config.yaml
n_layer: 12
d_model: 256
n_head: 8
norm_eps: 1e-06
positions: "rope"
rope_base: 75500.0
warmup_steps: 309
decay_fraction: 1.0
final_lr_fraction: 0.0
batch_tokens: 65536
doc_mask: false
steps: 4589
MLP neurons of a small language model. Each row is named by its layer, matrix (up: input weights; down: output weights) and neuron, and shows model dimensions 32-159. Each number is 500 + 25 x the weight over its row's rms, rounded and kept within 0 to 999. Numbers have three digits each.
After each neuron's rows, "fires before" lists the tokens most often just after its 100 highest values on Wikipedia text that the model never trained on; "fires on" lists the tokens most often at its 100 highest values on Wikipedia text that the model never trained on.

L9.up666:524503504548487464542481511499503552472517490500517516488524481502469500555480424486538489448537450526506461492463508497485512508539525504494495532490512479494502531500523489472484486505522488502470493526500515528536504483532504483506488484465508492504521462535483493498529487470520496543512539497504496480470520514502488492544515485501513526487496499478500471463505524555504504507486
L9.down666:507485526485491498490505473462474494500493490475492495530468515484456467492489508467480515505477522496486472482492507478530527514508516494502478484508544497511490502487481442499554474521498498513519536496477544466482534511520500509493492457509500491499520510487484518485541540482469500524544534475503542491560448488525472503504517513514516515514518515487483469444501481481495500488471
fires before: " ", " the"
fires on: " of", " /", ":", " from"

L4.up747:492525509509512510512520492484506502521491493482492531495518509508492479532521495503474542568511506472481530519480495472539505505533470480478542476473500526490488523462499512447502511473505513541481500527544466444529483517514480491582485488478487512520467538546464530485519512515451487515533494480510507496480441475481504488506504469468492435513521483498487528478530510524466522514542
L4.down747:519495473529526508495521511504537477482526535479501496512509490495505513487522568526512494487493495500497548516489453459560469526476474496546484529488445498500500459471514513522472512582507507487514498508506492495537482515510506478526524442490463527493485478507485475497541492569530480457517510460492471552528473508523500505499509526491472472506533495496514514454518445496484487485499
fires before: " The", "\n\n", " In", " He", " D", " N"
fires on: ".", ".\"", "\".", ")."

L8.up642:516483488495489480500496448502527472517481506484507520501516498479483474527503508482495468498498517519518510519481521429522529530471508506531492470470465498492503522502497491490486482500500512500517538495472482479535472518538463510562459543465474489498483520456495517513528484523470497511508506503562502437518471516525507541460509499474487502537513506496521467452479528464530510526470
L8.down642:507501470442485459519493555432495500460487473514497504509540484498476500529472489497536518456521503483470467498506478495468555485535514482503492495468470502510490519482487529487486503539501440529512490502541523477504514465460550486477504535501517471502484481522515464492505501528530487489502486485523520495485525493520533487528479478501531501517483488519511513531470510506520523467527
fires before: " ", "20", "19"
fires on: " ", " April", " January", " early"

L8.up367:448470492477509515455523450505486481485498516523490496532509472463494484520487532505515500484481486528452473501486524509513536504527516475493473520489502529510510515529536428490518488488522530481511527478454452537524528463526492491522485506476473492457484483481458531493520484481493504481538486490510478484488481514489471556490536497522515540513472478468470547524517495511497503485465
L8.down367:533492542468482456485527515512491527533493495492493456476513535472442475512527530546510550494547510484501527468495490506466453474519558486529483501493544489502507501547520536473538501519509531511523500493543509466508494483468493500468527528478489501473517526486483547460504516512498497459485479508507476533468514472525508443516505474502446451444541500504503481471507550517541506486529
fires before: " ", " the", "ed", " that", " May", " September"
fires on: " on", " On", "On", "arn"

L8.up467:507467507495472530487468512470510479522497487506488498492493527537473482534486552462534533500479543530421518512451484469482551527513486498506488497497500511415491475466544496547460500478475452549475522520507469512550474522493481501500495497529534555515542500492515508505516471465484493497488518520497528488499533549522512472489483482524500506481493492475475490487455480487504510535497
L8.down467:469496527481429513506493482486505469544501549502498536496478487510482520479544531514486507502501553531514529485494489574480481535464469513442514520496483506497535503522520494480557475498516511461495494480499478488474508508491500509470499503528560480529488507541508483490463558496500528507496472478482491489503507485476513510541469520502525485497480464471528477534442511472529506496481
fires before: " ", " —;", "et", "ry", " Y"
fires on: " |", ";", "c", "ar", "al", "cl"

L8.up301:503536548481529523536521525475468549515513505476497485544490521479503467497498505479486499482513492514511530484484516467531565557493534463487494514483463516445495431516510444534515451502461460526479485477480498477549464486471525464543506465507465535481466530471509508463487529460493486499477493467535536500483489526481517489502488534516544470486518455533517524507521494478492501484475
L8.down301:520534503500482461527521516504529458479519520441534489503504524504482480481535530503496485495486553486474508496533515521472495477520531504513465501475486506514514514460481522493463512502497436477469448496514474512475487491488491459446495541494503486493526477467503509535483513501498514501512510495525519485482532497488523500466517494473476504534538491517515522544519517496478516528494
fires before: "-", "|", "ification"
fires on: ")\n", " |\n", "\n", " (", "ual", "s"

L9.up102:453509519510487498467480507482539504512494461471462497508446540527481461509501488462476511524480518493522490542487528495464483531514497474516491483515519482447511528465548442495493506507514522529547509495480523470508502463511540499509469493431487467535514491462519463482470513498504467478501506467543555500503503509496527508487479512482548510509514489540473485504506472511501525530491
L9.down102:470539486501470485519509507532472505469456530531528501483537459527495526520499507490541545521480463503500466531501500534542460466502521475473482515543486490502543524523479489568532520554488543469451539501497506468523552462472509500489499525497493509482508508488523481502484518515456482481505479510498542437555489524531511473514458483521532504525509476484507534495525530482507521501481
fires before: "-", "|", "ior"
fires on: "\n", ".\n", "ter", ")\n", " |\n"

L7.up93:499519543507507519460468450485498525497529510476489493525493496479525488477510530503482496520459530543448454500497438509515547505487527514506441500458494490460542496482556492471509461457519498479559483491509526490490501465519516517494529501516524489466439509515458472495479485550535487484526491508558557490523471484513511503483483497496512530505511486512540517494478542499502506454497
L7.down93:486501476481521478507493495498491494509490526502471509510479541453517508469499523461520548494501529472526511531464511477456513531453514516509529502495480503510521459494517497498510473464522482522437493496537480508514476490458456475517524512521466500487491503460511501498514515468486505515470520549465458478519493550515523498522461528468511510480462559506482483501506467464522525485528
fires before: "20", "19", "18"
fires on: " "

L7.up592:505514513494494513521509504488476450499516476461495477482406479525509469549513454477502507532496510435502537481503508513471483505483529484508484465487493485483514498478533482518506476474490484491502451484483512540504529479530542453525480518471451533472497507484495491527503539508477472541496509532502499529465528512508505506504477552523504498460498520531497499495515480510499546503476
L7.down592:518489470512465480507460468490523509458513462510510516488507550539490519499474493496522543519483530507498542479462503499518479508497522487543480520513512442483477506488493476536526505513504497503489536503491475504521502481504524507472499522490518523530497493467463466492546541482496488486544507523514527533514510478520496486517458510520503523492507502525514480515500483450454517496508
fires before: "|", "et", "D", "|---|---|---|---", "H"
fires on: "==", " |\n", "am", "om"

L9.up541:539509526548500516495530460478522501529497520483483521466493488542471491492506504447492486507506519519470501500482482530528484511482503498508461465482461483500514531478527476548521450534535495498490508466491498484521485503524507474496498509487491508488488503495493461500507531501499476504492514505540491502493486477495507471499507530505539490509504528459495485458479466481451557489521
L9.down541:492515480478504513536477487486495514518468482509529540536491483473486509522475498475463527481520515490500480526564451519522487506485510537511501531477468508512506516494543525493525512634529514520530520516505478519495503519478488524503491418502512517470459458493548546516476536483498488488495503508500521511499478513451499491509511464474505526486510467506502502465468482512531470471496
fires before: " ", " —;", " C", " the"
fires on: ":", ";", " |", " —;", " ="

L5.up235:470528518539543499518509456470503541561548509461492505490461548522475478485520505524494527515501496480490521543485467472489460516496488532525545485483481477457486498456536499497442488513512430496487500486500463472507510466513481496532497501515488489482523504473514456482481507512494473548517463530529498525532460483493531483494515473453477469504525570481518527489488466539498521476498
L5.down235:503516478517529464473487480531496535497522510472496508492462509504502506524494496474525506508499509534495503481507482482498447511509474537517510492482505528472465487495539484542517541673537471478519537474508491511502516473501511491520517489515502522484491530496505448463469468513482454549493443512510521504518494501481513506468516487487533510474511527479521498474506465497513512486511
fires before: "==", "The", "A", "In"
fires on: ".\n\n", ".", ").\n\n"

L5.up287:488530480519501489493469484476491506490545505475530512519449516538462494466493511528517495492513469535532515510546439512473436504460476522517512483500461511452469481472513531476470516501494463470492502507471501486469494472514467509518497479493514509497499539540502483467436525503515525502525467504522482483508483487505525472473536480467479469509505554490551552487500464500482501496488
L5.down287:486496496492522482481509505507483531498499515466510496515532498502506465523500496504525485500555520496509499512476542451510489497501502491503461490496495491476457509516533488491506481667469472489511504495506503470489494459519492475502508475530451504486510516470495478501519513516479488551490430496548494474538464551485527466475503492483511535482462493475515489490509483479486531518466
fires before: "==", "The", "A", "In", "===", " The"
fires on: ".\n\n", ".", " by"

L9.up117:491493512474522497459538509506563509465527508493485544515523512516510527478467491503495481496474535489446483496495517513504500495519509497506499467546465523481513516459555494512478460459531457471526516501456507479487467471468466563546541513494513530483482496469514536480490516486485486498495482469470528517481470512454456477465480480511486520461551527545500517514506522465505491488523
L9.down117:531508478467459491495492505465496484517452511472523547478499528483494435530481465522465511519531478545519519520504523516468464518453510485485502469515508481486516493522479520480502499467503536529535500470494535522488477458536480475528477527496518445529483496476521518503471510490501515463508485520501526517465545486519493518516482536506498461471469506468520487527486489515500510471505
fires before: "20", "19", " |", ";", ":", "?"
fires on: " "

L5.up661:461542451509538469460476488527533488508530512450527518521462519497466475496492479469488495541484515451444455520531484482495443506495470492511555475514472492502502484480476467489454486494513495482553501503525504503522509498498552468495522539482491516480520496486474517481523507534480504516531493499521522496490499486530499514524499489468464485490520492467508470440494530500523541497483
L5.down661:473535437508518529524492537476491499501528502503494538519531465459513547479473508510524506538524497499513470476497477474509478491516492481516468459501503512524500514471488499542509513568480488522520519533494517533512518517479497531491517516463529474471500491484546527521497474496502517475505503489456476475516516499459460494513528464517479481476464495550477520498457471524483517509433
fires before: "==", "In", "===", "The", "ut"
fires on: ".\n\n", "==\n", " deb", ":", "o"

L5.up129:492465505485472523499505458482493517551509491490499527459509496547473455472453492513516510487478494497551504487523473454507506539495498501517476485512501518503517528491499473489455481499514483483504491467511446451527489479529457527534505542513497479491507490424481494511486487524529506512535511511479510550488484509508462530490535478516462498513499528487505439524460525446512512483486
L5.down129:530478460487492501494477462520526482529519540491498540476519513501512493487489558500511482458516494492443510502474449526497501504517452489459513508460489515467510498491533495519526475513512541504491501476475518531496447520519478500496509482533460500506542501544479519489500457489505477487506468489484482454478505481519497533503511514474521513463525476522505518468537500559493472532526
fires before: "19", "20", "18", "15"
fires on: " ", " at", "r", "ach"

L9.up585:519487484555552493490519476504496493494478533513484528524483443518520530492515503493516477532490541466492516492481526502482555469512539480508474504498527549542484502506548461470500487487527465462519520533492506474511504502514532512518511466488454483474512509540488483493483457454463502527543516523501517509531500498492478475488506494511524543525511438465494528473515498525452458538537
L9.down585:477542471463499500514482524494511488489482491520551536542487508493505474513511554443497531523440467507533529520519455573494524513477537538459510521485509527484526506479417472526515487443533450509511505486511491488530557503451518457522493518519509522524486464515534474523472528501509555505470458508485507522516481540536517489475486504500488478495493529487522505485525521527537513508459
fires before: "2", "3", "5", "0", "6", "1"
fires on: ".", " w"

L8.up639:514483493477509463474479459486526447474510532501521506514498499488458480505500499495484463546486504545491519485493506520505510468522519558514492517531459502464489513475501454541541518482494448507511492507496480555492458487525496498529511484495518532510504489426490492470469509455492501512504501482512498514489473468497540464498510531512540549517463502546502492507466459514487471456501
L8.down639:461517526504463506518517522510484469545485477496476475504469515536518520469498492498471517511525525475521475502524524487515499481489504472513496533490513493505490579526509498565527547549487523435474478483493503447513461524519489546482468464461530500495532492511514495483515539501479506520535465507518528513498503490485495507493513507523516503481464466460489457507505533482498486492472
fires before: " ", "|---|---|---|---", "|", " N", " R"
fires on: " |", " |\n", "|", " P"

L8.up669:515482493510524492474488524524538478494512497443467492489505521465492482502459536531492506541533459467473528521481504507506507535466495490493492461497497523505480522458484453489497515524504541484455537536505486518457524529528488493539478448455475489486496449486504501498474486489496527543490527478511494442505459498523472462463492495493509487536512482497536517534498546534486488456549
L8.down669:528511510521451505530475522487461510485518510544491531499533423506510471532486496503455515474469500516510524485479482539474477512524511523494507502522499460529464492501483509537487496496500532488452481495490490529529519498529478561506500511525533513494482526468498511499503520555513517527492549512472482500542527452463536544486476475514484499507547484510480505470480515494505494497465
fires before: " he", ",", " the", " she", " "
fires on: " where", ",", " until", " However", " when"

L9.up132:512494542469498508526489502494518516514506469485499506497499515503489503536498489561494510528471481513494552502519476502467474495499526491475477522506515493469488493505491502531508473460490457436493483475513531489524459504488518500476453532514497476471463520460512516489488499510482535521538488532544537457484519502462521512457486477470528491503518475504489499480506513480452524489504
L9.down132:501511455523503508512507504501505449545496468515512485447520497491482478487524455506501523499532518528512515464484552467511485514523463467517483530503545496521527471508504502504525544489499571468525487494492501494494531544504495537514556545518482488484469515494495464477493525506509506531506441510487466457516496433488505545524493534452483440547494495553505507488533497524500543490442
fires before: "|", "|---|---|---|---"
fires on: " |\n", "\n"

L9.up327:566492506504516495509507438483499521511509483498515473461460502554513490507506533501473468509485460510443510470532495482528537533531514489493466515540457496474471477495512480497452458498468474433529498513464452473512550491519508492463506506477469537505489525446511538530502468509516512492468477516480467491470492450524477516491549516503518532530494500528502540463470505523491489483462
L9.down327:505500479541508501501478522519482496449493478508528497506500467505513502507491490500507547513485523449473493505497499503496522463477484555476524534498466524505467510513479545531512503578531497494502493450507526491522519486477512503505501496512530516499507477484512463445584511515514481491516469520542561550513520501456519503502491455548504500482515462514468496461534487507512536531498
fires before: "|", "N", "|---|---|---|---"
fires on: " |\n", ",", ".\n", ")\n", "\n", "."

L7.up718:496524484494511494511499449474535528522509500491549512512430457507524480524504535470518538495488522496494491483481448506494505490505530523520490472528517530502533462504480466513486507475490498506490500535486558482494497461480521511475519535451448529447508535461525492501474483431523485510490488486479511501490499469522533503483480513513484553469504508459530521498530515486541524529494
L7.down718:482507498519484487434513499513501528521506538505520470507493540478500544501453445536483471527495488512509512499529506445507545488511540483528483484518513464517464517537449493532491441517484512445501486465508517486471528496510467504493490495489525503491471481498506463513562508553494500476530514522471518491451515504492508529509477465485488491484506464534465506536512490499479485488472
fires before: "-", "|", " ", "is", " |"
fires on: ")\n", ")", "\n", " |\n", "r", "ill"

L5.up654:491489490528534511485530493479513509517512514457500479504479510527461514475492497526476548512507492514502490529468480437486480529497455527514550505493466506511487515446503521501486467515507442489486518492495452474530492506510472492530498509504479501498470549496496494492490533519493494565513462505514510519537479467506492481495553524486444489497509559518520504460530464555513547486503
L5.down654:502499515525536456502509511489482532504536510480505487502517519531529515507515478512509508504479473468498539499484483476500507510453529482486522504504497533469488480464529486538450523687513480512467502537497487500499496494528499527509510461460448528502497523495490495523477460521485472497527500482509508497539510489495537545478521502491497485484536516486496532460499475511476513493478
fires before: " The", " He", " In", "\n\n", " D", " A"
fires on: ".", ").", ".\"", "\"."

L8.up629:485497515475504518506456469494483496485496506495506488471455485460470481504477512496453460515534501504515545536565477494504515516533525501471483478508468454481533503462502500501518460489509497508491497465489469517523468494505471498521469482508462505510532521460504503486482476532523500492520518503546530479489462492502528525495535519469517511509547464510558511519516489491451495492540
L8.down629:532496524495539465548482532511515474507492508509465497476508507500419517490482528487512511541518515483480482538514534484536557521506559516522517492539467517503494507531496514519490494586512434435481512501493478484500495532507527500477478493478496491482511503516545504486494545490490556503504426495457506427496521487510461468473478474518516490530497523515501527523486514495462489480462
fires before: "|", "-", " ", "\n", " |\n"
fires on: " |\n", "\n", " |", ")\n", " ", "23"

L9.up461:475534487470497493495508499502556490482470488479489539505489520479537486499486445513484531450466471526499501535485529485544506528474502496530456508471473516448482529502517518494483507469503474520524518479477484465484480484504478533536502504532482515519478493498506473522472512496510508490549470515539493481467489546484509513499513519537548514524526527539514517511534545505518525483520
L9.down461:456516526506525479528515507464469522463483496479478496490470501480536509504502471522492509536485509524535477510540516502466493532481521490496483498500487527487493511536487523499501508484517501474538515515542546522491522457491489475464498539463467513527535446470539524522524473467478500455510445483465513447500486486543504521459498502498463475490549493489515546516525535524520538478468
fires before: "20", "19", "tal"
fires on: " ", " to", " oper"

L4.up469:461466488508550520488483456546494506503515472513513466523452521537538530466488526456474493528488517462446530561481498507508515506529539479515493466480449481511510537474506496445499477469519512536495499542495516491497495471513519495518519539517487524514527469493464543461564520472467522488532491525539548540525520483536471484462523500499503489527495505465526483522499488475518514472485
L4.down469:484523465479467506506525532463486526509516533526453486451542549502471453494481456541499500509498544496510487490485484505519494508475462490499489518535524492490520508488473478499550534546527486478525484467509500478514517534497464498538493523531470535534473529484531495540449467497467493492475488495493470449505527467500482543536530529482484469495481513536469532499548507482480479493479
fires before: "19", "18", ",", "20", "17"
fires on: " ", "l"

L9.up382:493526518507514504450460503528504471513548535490515509508479470530451499521455495498525540529486478475489520508488530503496470522515549505482450516489488493548467508503502519489484500469523495487539511541451471500522543509519518541492481495489500531499525499511488503503475463505517509523512523490512570485514465528506484525479489508456531514509510471507541501492477470496490478515470
L9.down382:521518474548498533502516488521517511502533520533494516463479479508506510499470491476505517532484544491516509555433519464516505506485494470516514515508497495496472535501501490517502471447514465466508481476518519480523494515503531483493490518452492486520506487506500489469464466504474485506533411506463483487508502467486513451509488512478514555498479491495486528531513477493482481478478
fires before: "3", "9", "6", "2", "4", "1"
fires on: ".", " ", ",", " +"

L5.up301:488508494484486488526513478515470458499492462487501453497445492494521445513516489506495520493546483490522527483484510521483473553511507476511513524498546507475489484535549483535491482504461470496497476493482496482508525433523519490533506489536501525501536521499509510480487480464483491493493520482500525524491488516494554484518486560473504472503517507502530479506534507499493477541498
L5.down301:496500538485484447512531479464490538490489537479481492475462481503497526461468544453543479512483463500503500476486525485487493507488508510509500533506482506560479477494498536476509540539472483508466483507493491453498479482464477522534515529510472485499521516490494479539487494484491502526480479478514529499483503465499516519543465483502498508515533502537508477470492460546498511476448
fires before: "-", "e", "ol"
fires on: "\n", "p", "d", ")\n", "ap", ";\n"

L9.up170:512521490500502557499485516507519472496557506513484498477521504530517532501471526480456526521485480519506486533481517496500506540499521513476502470470454468540503502505545530513510480480486470524560500531496497548470516516522517529529498542508486461482515526515531507524491501481494520502506478473486516499489440538525463508486472502480470515474499498487524543463481470527491481476462
L9.down170:501573477483489459511478505516498481468528498521503498482474470481521472523481552499508524513479523505504530494485500507511490524498488474490526508519474523516504540491499489506500472446490511528513524550510491535510494515515510484527498528448499480490467493500492503530524476455452505391492410502448467499493541502493459492508515476497512487504456487480510517541477539493519518490470
fires before: "19", "20", "18", "very"
fires on: " "

L7.up303:477517470513538538532477520474508554526545523513511454489443505486504494516544497469446512474482521465540502480515494466532472482495521448506478474500475464494502472472539521534530489463480494506509498499512475467502504474526497514503474514474489483534505469523509504463435500453521485488467519493499528489516488500464504486488471468534536508515528474479545538505505505462445511548514
L7.down303:479497533478505446495473537527431450473490448477485526469516496480526497501479515506514540529487490492523489531463531503488510513494543475547517539512504522459534530537469468505469499475529514478473488506540510527491530471472524478502502503502469548496503495465514515509527478542455490466483524527505501493501489527498506473515468516485460512496500520538484475541510488447537491493485
fires before: "-"
fires on: "\n", ")\n", ".\n"

L8.up581:501469531485491535493503518507537512483485544480481499504499535454482425495473490493510509481520499526535493486479532521534443490470512496481536478487455515521488439476506553495500524466463488509479510552518475519496494508522474489500483478536487487490472483508558507506493468509490477553486541484530470492468515493470503510484468513501480478499505481478487495490492493529486510466496
L8.down581:492493517446529513505500499505554508517512530521485513542491509497538475470516506472477505476453489494505495524522553513518468486514479524468503548538515491514503484522496499527531515481463510480498507505503508491534511540499531526501516507494476499463491500538497476478461542525498500495458520482518521477475490510516515527538481510512464473494547493507511482492461487497495477533484
fires before: ",", " the", " he", " she", " M"
fires on: ",", "s", " years", " season"

L5.up219:498486493540513488476537506514526511498525504453487506444502490535493526510525457521486501518521482444473542511499489512455465552534535518526475519516444466451485483471516499484461507525488507545481472480523478557548521475483526518516524480525513490503460510505452515492458524515495497491491485494498474494514481553490496522495508515539484505509490530537547486483479509510512555490507
L5.down219:494494493469504537511473517525504467514492532529462475489446522467499489485528504480530462533501490533459508500503527461547521508497475490514470469429485497505491517509541498490505499544533475467544513497531516476520488456526470471531510505524492528476524495535524471482468493453481440472570433491498552520525509466474538521497529543540514474499537530482487507496498505494508510534450
fires before: "19", "20"
fires on: " ", " H"

L7.up369:490521549512472533518492537544539479497486527502479505492525491480490499498480474517483545509487481539467495496521541467479524516523486453477516484447478496517461515468498521508514484495472431499506494524561518498523492510505553497543507528475492501501463501514526524483463469533519506543516488477472458524515479489469473492512520484467481491491472503537471550484520524505464529514551
L7.down369:482517467521507485513448478476487492468513541489495488498549489508512497511497516521513503520463489456548485543480492511566459500490495522468501517516481535513476474514539498484499481428531524475540462497479433512495509575533549512477500474474470461495524471572498498488473509487461470511505533513487489473479472477495535521458492520528542473511512499485498476530478453482502485507522
fires before: ",", " the", " he", " of"
fires on: ",", "s", " time", " year"

L9.up146:495479476537501530495492512519495491504537522504504499487499515464482496548466517522451455510509478527432529500476513483504551508497513499499532501473474529503485541481516455485522495515510496578523465472507446510552502509536496546529514506509511500529505511522521484497476491467500498532502502517493518457538478508506456538477500529499478509533517481483498526478516479484485517470533
L9.down146:540484464454513511495492486509481511509536489543455498444487488519534517531530523535548497483537489496528536500484488517536494515549524524536487503523521469505474498482478486486513469588521462459493488470529495491471483502536507468508470447512531501509529519488511509499534490519531512503544482511555482514511484517540453514537512502525500508549458531503497475445538535508502489486511
fires before: ",", "er", ".", " that", "–", " in"
fires on: " football", "ounced", "1", "ing", " E", " election"